From a checkpoint of a small transformer trained on Wikipedia: vocabulary 16384, LayerNorm before each block.
MLP neurons of a small language model. Each row is named by its layer, matrix (gate and up: input weights; down: output weights) and neuron, and shows model dimensions 224-351. Each number is 500 + 25 x the weight over its row's rms, rounded and kept within 0 to 999. Numbers have three digits each. A neuron's up and down rows have the sign that makes its largest values positive.
After each neuron's rows, "fires after" lists the tokens most often just before its 100 highest values on Wikipedia text that the model never trained on.

L9.gate159:500490467513490508490525493523484537520525473483481498498496548462504517518488522494549499531506487457503500508496469551483505512491505474505465478477560497483515528523476493490509451553484449513531535506503495500501486512496462506535460465507474478479532471500464452465511524495500482504512537494480526484481487498479500524452509542500472481524466503496483513495474498474507503468552
L9.up159:518466500522519531514512510510540532488575509581485511542532487541508493454466520471514508479521479544496517461489496517527516537531474483494501491477483509479507474483503463484518505528523520512518527502531505477456474486502506530523491476545492499535517473490514523522484502508499534535500526468478495460493494555496519523457474515545491535490464491484530484485502508499495502527551
L9.down159:477491500507457498502526550550508493457492512527497480524500487472521494505509505482517483463504536488543533551503488482530499553512515463477492455482529522488513480497466532426481513521494531526490460468456496522486527498501495486525560501503502500457456519580507490465484452504508507530472517445509542511499518453490469508503524516470537521517527470485517511446526521472516520495519
fires after: " "

L9.gate96:460497491520474516485506522447488500485533493520491489496518488520529507462523455466487472527499553500473524490468507510498480476498475507536528518518526505467465488516494552511503509532497455496475506544486521506516507519522514483473472491474527491480497487505486504481485546499491488511496476495467499506547557479542482476486474506518509472477475488507502520500555517511511564504509
L9.up96:497541507483481512506530516496540501484519495515513449514454511533489548527482431550495509479489502460532510511489533487520487465508501441486515517486494500493516542472445494505511510509447528482494477535475551534457507496478481466481473466483492536440499502507484534521510478523518440489454500530476548474532496484508508488506528521501534472490526512481505496477471531475463468504502
L9.down96:484519512507498513498483512502481511482516533539497486528483495495520510508493536519492459501506491523483487535485508535535473494515533543483494479518473532517507470450514507491493520503481506497499448466476500481454512505494500477515482500519481488528516520465486502506499530535480520478495523522508476473472477504520481505518511480462492493457493532470457508488528549455487517508518
fires after: " |", ";"

L11.gate173:482524509509498498536527523478474522532516514491528490527483490489512547499500462528480536511538470492485509466473526455462534459461525503537510490471496501517485481428490481521495477486580498463506536486507537474468493455493416515517533468512463464494474519555488497512513519532447557515536500525462528501510556456490465505499487517500484445504483506480487539521509510468514481477523
L11.up173:519491514494528529480578535472512510484525500517541474506486503517516513462477546547521527530478511487484467494535527517470521511519532510497519496475513519535500459479494529508498487498491511515550506440506573520473490503547461497476524510510481512478500478519509512485486522491525508497490517507485498487471469517525477470525521554498508526460496475532544471512563499486478493505484
L11.down173:468497529485471479538525542508470532486537485510527537495505475479525469491493518535498522478473491473519511566471490482519497536491534477489506475526493467491509518473518484505548540511503529564484501457504546403461540445518509531478515494536541473492478532522497515485483524495470497447503509515487488509491503494468524534459467468455447501491508473487540473436533507525518503486499
fires after: " ", "1", " the", " ("

L9.gate157:521500509488474477498496530530521510526480474491566464514530530470469476491525532499545480505508502479471493507488508503450499518490507533549457529491516465505455534486545450477503465564490492552490470521519488494490514499540486513525530465494490489550504505497455511509511514518492481459507489457521471486536492567496482501517506499484489492507506493483462536516524497497496503542496
L9.up157:520508479498516493519501455486463467527489486492496505494528537473512507493463478471465475459486509494499488503521475491529493508498502511509438472492498503470461527476507495512513458518472506494479494480531548477471474488604472491489462509495542506513479562510471513477534476491470487509504476442534502508555502490471506500440498515473522473506528491508473464490529500485471518468506
L9.down157:490485514498493517534480497456494447505498517524510483505548515485537453548495504550493477505497434523471519525434488524537533525500484501508536540475520532482472487458520487507517476521481457471498490486512565530464479471515528522513491491516526507464518546491510511509485532534498458618470513458524530501507460519488501519492494519491513465452507497485455469496505483472521474486526
fires after: " ", " ("

L11.gate39:509514509521477463471489473539517521510502568485514550483507491505507462509522476469475513514471499472535534514486535510472477497480480534488502492529496515517505512513464531469529491530474533532456490510508438486469508520528503489490537499509488501532504483511510493540495500518520485505493449491499461546525519477487502499500545471518475473501493511461492494500506496517519515499502
L11.up39:485497535488488512524497510460478506494529508479510507530508495532510485506523464532512489509498485498497495482480507522454490495524465502565489504518514483485509484503516470517473497489481528508535524513501490496499484482503527513486497461502466508543457475481518489515497481483459466484506485475553524497491496538528502502511436504492516494517517495507511489510458481492492502501499
L11.down39:500507518487493507467492468453504488495546489515513504531510517461492534470493458537502484497494459524498457493490511520477501471485454566485483510498569512499490502509501518546466498513501530492551493535502495489499475515533501490523489508525501513516485464507535463495492500543516533545506488528502499506480475501506527467498563538472502505475480507483495498517511514480468519482528
fires after: "2", " ", "1", " ("

L11.gate1730:491538477495472512490513450456493473502555536521479485509502489476487507518529479498496499560534455489529493466480513481496487476474499519531500480465499543483515517568480509510459472504482532461488534529510479493512487496505467510480502464537503507523483457492480461473526558466462527532508530481479499512483523551538475528504487480478528480455518508515522521461503490531482492488473
L11.up1730:476495539521528501555524467500478538531476515527492499496496495505489538519493503491486477507476501496535481496478495508545533446488508480523539478491467503522502472471481508524501508522476508443515503518514450493514499493517477520518515441493509494519483556520528491511493504460491521502471479476535503488499506528495552507447483474508494513486520468460545519541490500517501526506492
L11.down1730:513452482498548451505535533475457478559522473505520483485519511462470500477544539538465499517528494545509529522526502513548466509522509522484554475506474514503488472517517508509519492580509463515512522512467446501475483499484476475501511498507505532493531526509527508517493491516490483452509493502463458510539517479499565493496533510524489497462471485498468535518489504522489506517464
fires after: " |", "|", "-", ",", "s"

L9.gate2295:525478463484477477483498528474518480522498491487529489463516492529529488514515507529485468497528527452462471535528451557490501424489519491513519495519454525486496496481497469511477537500444459522492528500499487507503488456553513479484490438518485510475504524536489517444525532516523501534483521524504427457458510480511502481508503520497527491523559495532495504491473524535549531444517
L9.up2295:510513507494451492489517495538517503492502496512523465492471507523477494497487531495520534507500487471534480494476534517493492476473524537448536506475489497528472530493499461543515510508443505467519539477496528515475465580533491460497483497500498549501484495469492484527495527494510488490495562470467495506514510486458494528554493492576489509518509518489520477522470456493451473430524
L9.down2295:480530509537504477511496498540469491510486496485520538517493522491472483492455447509489475500530506531481505506456491527489516492516524504510503501480466509521466496492477487504518510496478508492475465493508485497533521473487501469523482444475486487495502499469462479484488458458542463528500564510505471487471495480479500509498462500513486495499440487528495502517515496475511510548495
fires after: " |", ";"

L11.gate686:480472515528487519532498509452532474487500507492490512466507531483492542478521558447468492497465519460496526478502476504476503529458525514475515493466496474543513557503542466460504492481506466543515485502499515513527503510516501490527479508545515501508515467529551511487539467492482523523501497499481487455462505484476483532498501517505489497522492497488516540524544530512520541485456
L11.up686:518462491540538497443497514467539502473516472495536501506507526482494496488524502440504514527518548482502495446527572475487504493507504488501506472515504497511508469442490492527486497519494482463470501469508487542498465498535473497559509523498507453541494505472525533495537510556526511508487515497571500482473548503550505473510488477524493468503481490484500513498474492467542486471484
L11.down686:494526495498510516496496528500483479508526505528522491507537475502510542469499509484485498502547486517462507485509503485499519479494483508475513489459485524496526477538512514518485500506505521535508483487531458495522473471520550535540512563497506487497502496534464504526548473523524487428486524517493537485529505512490486467479501494503469495504507541464504493500493552503513511489493
fires after: "1", "0", " in", "9", "6", "2"

L9.gate2135:509505520486503530498514471501508508512490545537464560539538484499529525513496540519533503469469518475484518507448494519483494483485533447503479528524469492540471481484461488512468504518475468542510535459492495508551508523487485513478479504567515476495482533509471477502491492493469501496465533509510519495534532523522461493483517491492520476498490500490500505519461488521500472476545
L9.up2135:533505530513506514481507511523464490488491510542478514521547491472505523489485459499506490444516483504510551469501481432504522529488415519549505473510519489492517538557467508522516500538498478493550503526484500501498455495539486511478487540517489483494499469470490525482519524490468471519527501520508534498552456487526479462527494529519529479466503527490495506514521498521482528503482
L9.down2135:516553517441489511505541450489470539491493517499460496498576517464484514478498505537494531504513482475465517525458502526486517493480484481469486464459479485529482473522500503505479538475461478526503537494531501487519476506469486503491507527495490492496502486477539474527491483472464530458519514509519499482520509467569479470503513513450544512520482501514456504472496511506518475502488
fires after: "\n", "==", " ==", "===", " J"

L11.gate1317:461507524480484547550436470481461513500483528527474493483498493524495530496517513453467510524524536510455463510418463471476543492503504484451533508537476487516500510491459509495483485508539495527492453422495489500460528462483524514489448512496484494502479511531470506488505489451510510529529512481477528515521489456519474539532465477512469501535514537496515527508496467505500531521499
L11.up1317:507480473528506491489551488507511481511477503479530516492503476514472530459478507474521525498544481525501523450473552492513499493476496443517504526539520501471503514473542542465513509529482519548469524526488508525495480513501474503478512483470469532548561513484470487489497508487498490494554530507494506491524495510507507490469504514517477492474499475537476485518489496502516508475459
L11.down1317:564514478461505492488490486496431464454468501494448492471513515515522501482501506540489478486479507530497560478495496462500514482511487548524487556498549512520503458505518498519522494477492527507505549491469518491444474461486494553523485500534527525532513509486500477450490527503494506515516490521480463473500438496552536526464499519471526494484525512464495509493485520465552476502450
fires after: " the", "0", " north", " to", " south", "5"

L9.gate477:481476531482515499486509481481490494521483469526535517561490516504457477495527527489530478480450503485512531516497507501477498507530471518503494523513480500535482472456528532531485469486488510488506476510487466537491507519515507477470519476487511498481493493519491469485463471460496532533507545513510500538493485493489514524482523478478512474535484510514480518483533552478483471490543
L9.up477:478500502492471526538492493557500482499518480506509501545496509502455449538494511503513524502492510522483484527516505543482541483509488510496500533494507500513498471541526513540481477527500511488493556480469449512503483518510545507508494502524539483490520432549511527515474469505528471494516504477512560532536504469464551497497508528493503456510508508491478478451487417515496524502461
L9.down477:459512536465516525518490484505472504484487504528539447541514462527472519473474450464480496509503517567543526485502489514516513486504500525495492500494483493523517456512511520481535478538548492499558524445444468537484524531489509504477517536518496464470520498460483499518503501462505533580464465514481467507475489502492527528501539508430506485461497501501468443515468488522503476573525
fires after: " ", " |", "1", "|"

L11.gate660:489498505509486483494535482498537506519527563519501522464510520493484474516509513466486503516523471533483484516530469534506523515519480488477490478505518547524532491519502493475482554456499475524512477553467530508532505446480491482542484464516553485526522521479483491499530462493463522501540496507477463477521488451521547473522577430474505510481507543499518501494504459501518491508487
L11.up660:493460507474504499525536490465520525473549552508502559461531537509487490497504516488503516482507524494494512508567454511527483503470513465476491461484480482502513481500522455467478516494491511521491506499456540532530509449493502497509491470513508493508533522464499496461488503539466507516514558522473484472508489499523588508563542485473547502532496512544537491505494515522497504513508
L11.down660:515470487508484513538512478532470510527474551491480515482521521535511439463517500495503473506465486520514531534494497501470501503508463498471532518465506497484492512470513491487470501480485510511499448495521498422495459507524483435494501495515474485481535538489500498537534491544478487509456485478511445520501501475491481516545534520514557513461492522501536474520495478503509492491535
fires after: " the", " The", " worksh"

L11.gate1733:490497484464491522466502491526516520498539487479460459464501539486495501458500517508504497507508447441464507526507570498499481482494501487477531480506511518472528442481494491555502487549520499513447508451501499502503467486523458515544477479524532464512534490455527511509513519525554531518477475527496462520526499483551495550500536525557470482510508509523519480508501531497543454492483
L11.up1733:520480479483501475519458516486487538494515544512464548535480521508504516505448495510534484475475492479523449481526499540490509534497555457498498486491519525468520474516543521510481490534461558447455483493463512534512519482503524516531429473533489467518533483463478487522462489502506504531489499490471504529510489513492545512470522495546506477481446533501515524522478496500500497466449
L11.down1733:510490539471528477522521500497471501510480522500490494492477535461522508547499496506535528509497477472489504501481476504457505489504505476485477512550503491474466499472463508488475477498502535504487474510495481489515526483504503498515504511489474526444492496492516506544473520502536458525488477482422507519506492490488433467504477480539484514495500555547456461487535486456510507527497
fires after: "2", "1", "3", " ", "-"

L9.gate2353:492478515494491487545475497428513514490530504523542498522497468537524524487504493506470476545498480472456528521516500482509550454478501511451513506465510516540476532493516466473475527527527478511480477544505518493495481544528492481521521500505485490527520478478459499470522473476491493550549480507479481496460509476557508494513495480489496463520502452500528496474487518536512481510475
L9.up2353:490504451494509462489485480479457513496481443504530498493457497496491503493506491534487503469490445491445477523475493513525512522521477476524532482500493515497452534486533509516511480529485459486451504552508523506531502519510478485496556468495508505509512529496522493449472488490520520503514503541505480487500490467556465504553493456527481474516495499518519495507521471509501488477516
L9.down2353:499475495514495509482463466466518509491505486473512477470472546511511529517481538504474471477499489528484506479443500546499526522525520480521530506533495515483450526535482461518491512529497496505479518522493503491524498473441461474492501503503531473559509508489531515482494501485451462495486523548511475483481498478529501520562498536498501494497477531528454464534479507503512466453469
fires after: " |", " ", ",", ":"

L11.gate2027:485461482534463458514461507501496552515517507499475490489496496522487501516506485509529488500430498522510493446518491438481519497535537486482522526530475523502497497529480454499497473480471484506526499509475504518486507476482487489507498489476503482501548517501511521507484519494488524487440516494465512484489498521485545542485497541482483468495510496537487525484505490483470482481461
L11.up2027:482457524548486505457510519513487528488486491463523494487491485521507525541516447486513527500530559484506471479508493442483526493488498501492477535524508544547485503541488439537484503496504482481518486553509513472495512532520535528522518477481506491481507497497489538485501497497499558462494487480481534513517439485490495502482454493508564513542509469512504485493524482515490515507488
L11.down2027:501522509516539474418479503525491527501488534480523477506483485482473449544472487504489534534516483510437469510493495467513489486505503489522489517518506489509513475513498491532503493527520510502520489503465500496531538517522542487526486503479530499486490562476518505491532509508482492518507531450521475436490559452466438506522502508491501519486493516466475565537505496458492476507501
fires after: " |", "2", " ", "0", "1"

L11.gate1652:491508459563475497522503516498474455474515478510478504466539467539478492464496430532472528547524523501520469493472502533438489494515551508528496524487501513533482507466517542486484537500500492487517527508525533510461486497541490519518512484488498479482529491542486469508515492477496500505464521480475483512508493507575514546529483479487485510490492482479525496515442511492504475564523
L11.up1652:518526478528484481556491470484466482515509504518512523502563497489516549479465519528450470489453526516534514474460482496475470489510508480514492514488528504515472499485512494477511514556423491518529577503462502506466524547528504482466535508502488467521523503530462493546561440531516522480508503475507502496497521477485523495541518502513524551534516507485539499503533482521538516485504
L11.down1652:494473502488500456496501506448498476501484498534501520458482498519473486433524464536452467523498458508481473502505522528522499507497464517506513488443487514494541520515521495535513505494493454530493491470539497484531488511496465502509467481510500484512506533497497489449512500506515499508485492565492500442534512492501507468525482496478494555513475497508509526534488427478529481527474
fires after: " ", "1", "0", "–", "8", "9"

L11.gate491:566514504514511485496463482509480493463464507522497519488512494494517518521471458512553512532543508526466516492509504467476499488500452448541492499486489494521491552462501449441486513465484480509482510527484490515482463530522491522483504518483542507568517527530503501476507489535502500463512471496459509492550466502517478499521478490466504485470518490464510497468501527500502510509512
L11.up491:503444514506543475521514526489461507461528503464461509492531497466463477463539509488467503493494489479476478492537485527471491491481511531513472501533477491465519500529527466500481529509445524498515458475503493505469500460510506507514437501521512488525496506534513495498501500516469546502467516485529501455477543488516494470448479510477502507512487524506479510467467509576494513495526
L11.down491:491476498507484474499468525515510502465511529458485502517514534481490468502475488510512579485490464500447524485472457515485526466480512522506496517504493516499490524543467469534508508527510484471487501500518447472428511446516449476542477449491462461493547475508534473488505515484536510500495483499526496533520462495475505529507502587475525510503485521513578516510508482500488527516494
fires after: " ", "1", " (", "2", " |"

L9.gate1196:510492525528496503498520492483514537533461495505479539485516511514494504515525479476516503498516512500536492494447512490505469483497494461484470557492581519475484468520507475503513459522480448483502520515457524525523566507508509512539490470506490518516497533501498444498549491524466562502470481474446493461540526471487522527475536466492512545497497500505493506498491496527550552484524
L9.up1196:528470462470490496498463520519529503510438470490500522523577474524508474529528473485511468495508529443519489509502486533498485480498476498505476482493550508532489534553459482493504475519504476521479499488460467496504483519520460483496505528579480477435506492502490482519502504476490490476501502452519489505497546526463495474515537473459497586490527520511528493491494559480495499490512
L9.down1196:500485548464456507475473542528493516501464514476473525489518512526525482526527515485511490469503511483509497539509492527525502464527526503469484528488516509500465524542463538507535542525519495507486542484468523538488520501501499504514510488512495468467447486477516475508503499503540527469505458459543506482465494470469492501512550490453513521505525515468497519503501547483508490489520
fires after: "\n", ".", " (", " \"", "=="

L11.gate1366:508508513540517472507516503490517474531486518486488450493474486502487480544480485485520505453549505441468528501527533509507530533489513526486480504506528523493515466469514483508445485501518496445488472462504499480492503482451501520485471489532486509462492496533484492514504454510528467544516469503470502489506503527508529484514486459516505506511518440526460470485502501499521513491491
L11.up1366:490465513513545522482528518492510515460536498534475507542443500522501505510518485486507528468491534516530504498496494503474516555496488491486522524453491498521474454514492509484498510489531477485526502528480488533497492497477526513494513500491499496491481492519503454500455476458495497554441532546508493492491529545472547446448532495514465509484483476463479467503500543507519517510502
L11.down1366:500478485516496477489513491482505490482508523529550521520517500518476536480491490483511551504476532476497516501497455505491496514508549484511533539480522502500545468479496467506500483524513536491511497475455500527496494535430495529513503499482481544497517412544501485487450518541494486530514518497453487521531509482496495509450507545478504447508539496521521534479489506501499509538496
fires after: " the", " in", " June", ":", " until"

L11.gate1851:510511513521518488459505516500531522528451476518510511522535477528482451526522510511506451464536483481526515522479467491538509485483490498512492539506527516495498448539476466471518481534487479513498519479493483490530516529523504532457460453524556458493521505497524461437488540510505483464532524473485531503500550511492524501518506499484505542478500492485485467496531491505540493514498
L11.up1851:490468485502507519459527500485476517493534492534497506489510493526518502483487503478495485508499536478513549525505485505497488499539489501468484501503536528474455488551528521489503525514489540493535499523492481515459482519513475485488510506482511484500514520543486473438508491543536469533521513475548496493443516533449484466507461479480489503458491493485475475448560468450549520489465
L11.down1851:516484454528480487473512511542525461461521524496537466466528503533498482500488485529472511513518515481506543457500496507516495521479524509440472486550487497517510510514480510494490503551531518499526539498510502511561510527545471501509453524468546473506506471556530482499491496523469492477439508510440526500490511548494513478518474510479471508523521496482509508481482478503515517533462
fires after: " the", " an", " New", " in", " a", " ("

L11.gate1671:503524488468490488491503527514448474509524489500484528532549494519485473474511504491493514513474474490499496506480496479506469497540470496487544464501492482482450514507473493482508535473515525500527496527502545537496480515476495538481476546496550508535515500491510483514491464503457577510518541502476516556527480492478527501486488460503494493542494530488508523515493515513421511547551
L11.up1671:511478472527515459546538496552480525561465533505524517554473531494544487527484508499514482470508484523513501489512519524503478522475520487517483474542479537516484465452525492505515483523509417465502514509479472481491525513536482490442494500483497524453504484512509507454499469536491512466496456504516506516493520517505492503480468508477514533490493485495527521481497479497515494500497
L11.down1671:467465541529504504480503463509476489486503477561439483496492454521453474488492466529485541512502485528493502526514529495479498553530497511508493495514521512472476486476507427505519482490501518470529513497463499528469506500527514486478507524510506488542524507476541490535459535518514503405476479483482487489550493461478466482414519519480511512496488498532500497471481413450496524505523
fires after: " the", "|", "The"

L9.gate777:572505477518494501481507492537503511505489516551476525535503498491471493508491528494485478482501510472491485525503485465522531466526516504475515509516474477448519515501468557531523475511522496511470514457500552524528510511493547514501485514564521493492510525501489518465440461491461454512501467507526481510514508483571490514489436495486462462526473459489493505470509519476492451501508
L9.up777:525500492483506520478510549466510489467508539511515507524461498499525489508535545492523521503469477501520521549494474511485512518514486481516488495510544481509510482524494479523476480526549530543487525489518489470480477509512521497536511545540494519449543482477520481505482496486509526448522512496504496524498523498547455498496506506495479506474524502457487509491517534465500494498503
L9.down777:527482474487554475516491472507470505533475474518484545480500484512499475476529515501504502518481498512577490493493496535489507517485493505493474478508495541497448485557487422529534497556542475461540519476455482536489471495488505507503517509492480543474489477505517528538496479455473520554482488520488487513488489505507511502448494544499494499503498488547446475528515494496480512484522
fires after: "==", "\n", "===", " ==", " ==="

L9.gate939:509474514478503482495470512494550531487508457510480510514555520530463472504495537481496521486498480485492507509504486502466516481475508531504535525538463446447553488484490514512474546507492489507534502526518490551531481474436545507501504498458484511526491496455511516454522531477465537490513507503490507500495496470512462485510471522480511505507473500483493477484521488486466507546533
L9.up939:491490498493494520490467549484534570476513532479455499495504503527546527530535524542537492492524528507514483501453493511530476489489549488479523533526499489499528540472482496501487501531512582476493518532503501505501476474493479465559481522483492518497506523465504542564508477508517530490490535480517448507536469474533506426512504490490511528517534574496505511528449513529521506506498
L9.down939:504491514482489535476461541458523532493497524527476493441464530485475471522481517498497476529520528466480473478478496451515491503497481517531474501490493509502512506487516550484495524458488492543466497468517477496505500490484518500541466501492497473527471520525457473492451490496490512444531463514488509495494529488485507489481496529484559472486507476515481459517490497464504529435483
fires after: " at", "1", "0", " At", " to"

L9.gate299:500527465497505508525510462509488490522469498498513505517507531450477510489456458487483504542502508504525510439492502506474474504480527492479517469493521517449520492549511476470492500503484481475518537529503509527479511482519455493469510536537488489534515531467482456465522505511473553528493488488496451509490506498543522480484470494484504523500459492540459511515508502449533475470484
L9.up299:486539505506524525478491498517472493510465505501547538542509499508490524471460573518495500478497467526484467505519528506511445518492570493488490486454548525490490471574504474525495484514481520484547526471523507490462502497528489477491504492487501471486501535526543504533476500505473533476485495479511526494478473481485500490483503465487487490520457489466450540528508536480498484493490
L9.down299:496472541498473491496496482499469507487507452513534482505503455517511483463497520509524529492469468509495518547486529496503512513507473513480478504494483515526550489472468494446508468525497481482514466458522498474536474475501530514488536461507491495519515440508529520546462461490494450469512512490477555487514522481469467521488502503482432518492506474512511496477516491548468514510482
fires after: " ", ".", "-"

L9.gate124:525521505526509424512475513469490506521543536440482520537478517502491511484524507532507478483550513517515511485477519540518494477454550503522531534563543511520503508456491443504491526575529464467508491538487511530484527459492513481513488527486491441465522484532511477508489490446499521505522469495518447488476529475484466509461539466526469493503524551467526500518501522442516542521508
L9.up124:513541503502585474524503521506550484513483528515471509478494497485504489517487502482498530506484510488440475476524518452500487531502512486498496499500511507490492497452499493498526493512503487471482483481508486506457488527501495470504466434487494480435513518469491528532479486533514498489525550476485451469478492482496522461483492479543529489472542536536492487485485528483498526471468
L9.down124:497448469505545488509488466486543491499536527514496525533475493529517477478514495498504480470489507484504514488507475498492468520527531511508519499511507529505513546477527514462531525490467495544496519541482488467462510497556481467491455475516532492489507480445560459564455480451480502490509480505478510483500491547521492456480476458539464462473491493510516479542490527471526482525474
fires after: "1", "–", " ", "2", " and", " to"

L9.gate932:514449479508490503503541519484533503531514499505489447493504504475529499480514468501453438523435501489525531506505463489442480512490496481554502474507458516499511502489490487484499482468449452473480533503476536540518485502488529514485493501498468491497517488485482482471499470516484469513519516474504487526503519514487500470526486499518512510496513513459526468482465508498485497513528
L9.up932:498494498532501481531476468512489542494514543519532449473479518475493504492534465475455480500500502557525487467479451492425467504540503476509478430462472492503489551469483483495492481438496527535475520558471529534480528520525521477548485523481486464500538483474465478503491470526466486487494519467504514467523512521473510505452468489479513495481489515464523531477496504444498504454501
L9.down932:469450528469529482524502448526494558513509444503511494466487488512482519453544473497471485472524538462526475529532525512510476518471496500495488478472463520536482494494491511499524536576519457485520496452517526476546489486471461517501512532512501514475529482520542512482552491488519495489483547499480534529478467474510461495520499490487481528482506475521535466481498506508539513544484
fires after: " ", "1", "0", ".", "2", "6"

L11.gate2044:472531486479462453484537517510513533531534512482495479550526475502502521507455486495483463473497453495498473509499491497520526470511483499505533493494475489494484521478503493513544520464425455499519492505527515481435477453488514488476513487502506501508491476495523477506527487475490484546475523471482482502504482555495491501481494504515493464509474483514464545464507463491533517535469
L11.up2044:495498516488491532530484487471492438515479522457473484484478510464480521535500494515501457497531496484478531516503481582502469436529488500487513497536537489446501514468494494507503517475507496500445473490500521517541487537485510473548487527465536475496507511492485504510488490484481525496525500558498462492484474522510496507504500479491506530508461533490527520476491523545527530499504
L11.down2044:519505470496489513530518497461486490431499513488496520483498503485491476513509487522524475505564460534503524511491527495504545475537486486514500509501524545531495452484474504523568488461451502523503510457519476565496492545492548493479503468537478522530519510542528471494488525472509486546479504510479479515514519544432444493534486500500483509523499516536486533516510480464481476501528
fires after: "0", "2", "1", " |", "3", "7"

L9.gate1182:519503476456498511476458512522462493503472463508517556528493494494486486491495496493468512515484517489487488503485531520493462502528526488480511477534533503499515503499494480556479499540522520497537502428499536502490481502512506475483513488490488489510491496506503510514501496469515538491485512512517485502486506515532532506477523521470469506492470518532480478484507502510472522478468
L9.up1182:512552474544481497553519474502459548485485492504526490473524500501489527422493524534515514472490508553522491461514456552479497478471545502506500451487470535526514520471497542512506480530509501519509545509538559478524488528530475466484470523531493519513537495551521481499494501497485539462461488487474546511493515470544478511481465501497492522508494486504477533527513492482528518498491
L9.down1182:508475483504517502480501521521495511482539496548472470516459451510527517507501515485512482448485422486483496525545468486458498527530484479522504512511501497505515506440430519478474538510495494503474509536479484501491503478490529494483481466460483463474489467517476519488466499458516445488542488478551536494536464515469489493543548520493490512489521491444548494489493503519483527493497
fires after: " ", "1", "3"

L9.gate1004:538502491460524528513487497472501497494466521495520520517549475502492522492542471526524534513508503485509500485491499510477489506516495461484485458490467499504492499508501509520475489497500497424465488503476528517490536518508500488485518460485447470493510516498515474424483488453464506546540477488497487530498492483497516476521503498514461487501512489485509506515454578518490533524480
L9.up1004:458495525456511519514464448514481514485485491505537500521503451464472524519514492525521482464491492531489433478495494516509464480471525495522449479474486528471519480519507536527491533545490496502465471487487524508478466469501522496515491533487466513530485542535499536473491511487516524531505524492459503490496484490507499485461504525482482506498539489479505554466490521511464497457432
L9.down1004:461492501496477518451517459496486487491492489478500481500472536506510520522474516518495465520524543520496492493489461505525446467446493482506522484494476491527526511555484538462488485554461499536508469522556489534481537507513534514545460489476467503480497494541482508501510541531529471501473536472473467542509487485478497486551462514473512484476461512496517506492483484504479453529479
fires after: " ", " |", "2", "4"

L11.gate2123:464515509527489503494549504499525497479500533527515495468517506478500517570526471531470466480528509513540489503508525511485523460523510545514549537480499497527480505477503479540532488528488489499517538454513528522484505524478493502495532504513519463554506522455443524507492511443471478511467523533497537483493492511461528507473517502511502530478461506507568515449479491485489488533464
L11.up2123:470491470514498545508452488486520471560494580546522498521448551512495486480589503461508545497482458524540524515504519428502468500486507505477477518523513503474517529485494497489449484496501516494508451508504512476503519524519536530484542502469503533503488492512484513515514551456499518492481531510506435468520443494437513470481495488480472458542497519506454490507500525524506504491523
L11.down2123:514479489566494503526515503512553556544460530444522491490506503484487463492467507517533508517530499508465489529465493504494495492523458540428511525502474463529539515502475527497503486544470514480526501521558520477466494506535502505500556442491535550529499462507490458503519511502494474470548520467479480475534508479509526488515493475462463470479539536463486543508489482517539498518530
fires after: " |", " ", ";", "|", "\n", "–"

L11.gate206:513471508497471557508488557517501514477496487479484526531520506530486514494477535507549517514498491455502510480520494494482515464514519516482524503487472490512518506507514479503493529513532510482524491490495505472465504487508493518479509507554506503501485495536550494459458480493455530457510507506499471494512466483482476560468492548493481527524486455470479516514471538495483471520521
L11.up206:516477511522482467529485503527499525499487496511488469502543552471510515496479529542486500528507498507522526504484510570499478535506505468480532470522480521487528433520518521516463512518505502508538529497483522459482492460509510519492523502508535508554526487494504496484537498505472507480494518513513496503452526512575474503486468493477482510502511499514491516525495483491504470518478
L11.down206:510489487532494515511505494494506494492511489494486572550503452493518508517511499518489547518514452521492490501508515537524488507517477486475497472522482499502513484513492525516544518515480461477509520492535533529464510519507452471563523517526474466519485470550521533530485522475514503498524491503459507491508538519486476532462518483521466503450462453454479476520542501491493540488500
fires after: "9", "1", "0", " the"

L11.gate1896:530509516491523492488520571493518477488546499476492500460482498488520525472497495502524511513530486489520491514470526483473475524470526542520514534506470499515467528490544496469508465512498504494528500509519455522530500482464470572496467517506531495517536530520484489478530449510489485531471543492502502530506524498515555481519496534476478487520523512488507491475485492479534497502501
L11.up1896:530492511501483468507499521511518486504500514480476494509479531467498494476557471498526511515534485507466524504531479536510546516503469524482496528508492470429493470500472492530479513508508495461494528502511517485543547493468488506481516494513492498517547481501536494509530464505555501494504475504557500526549503488511556494496514533511500502513483523493512454510531499564565511532520
L11.down1896:522495521500502536517530465509486484511524549510482491500484495461475502468523526498588509473505469516460535501530448470495531497469524480485532496491511534491504538487496502523512508490536532480537516483500486510476503485517491479503550449489517477519517515514481477481505519505523511580511494466500476530524494524474509506510508516540492521502466509511557540521473482514531505513533
fires after: " ", "2", "1", "3"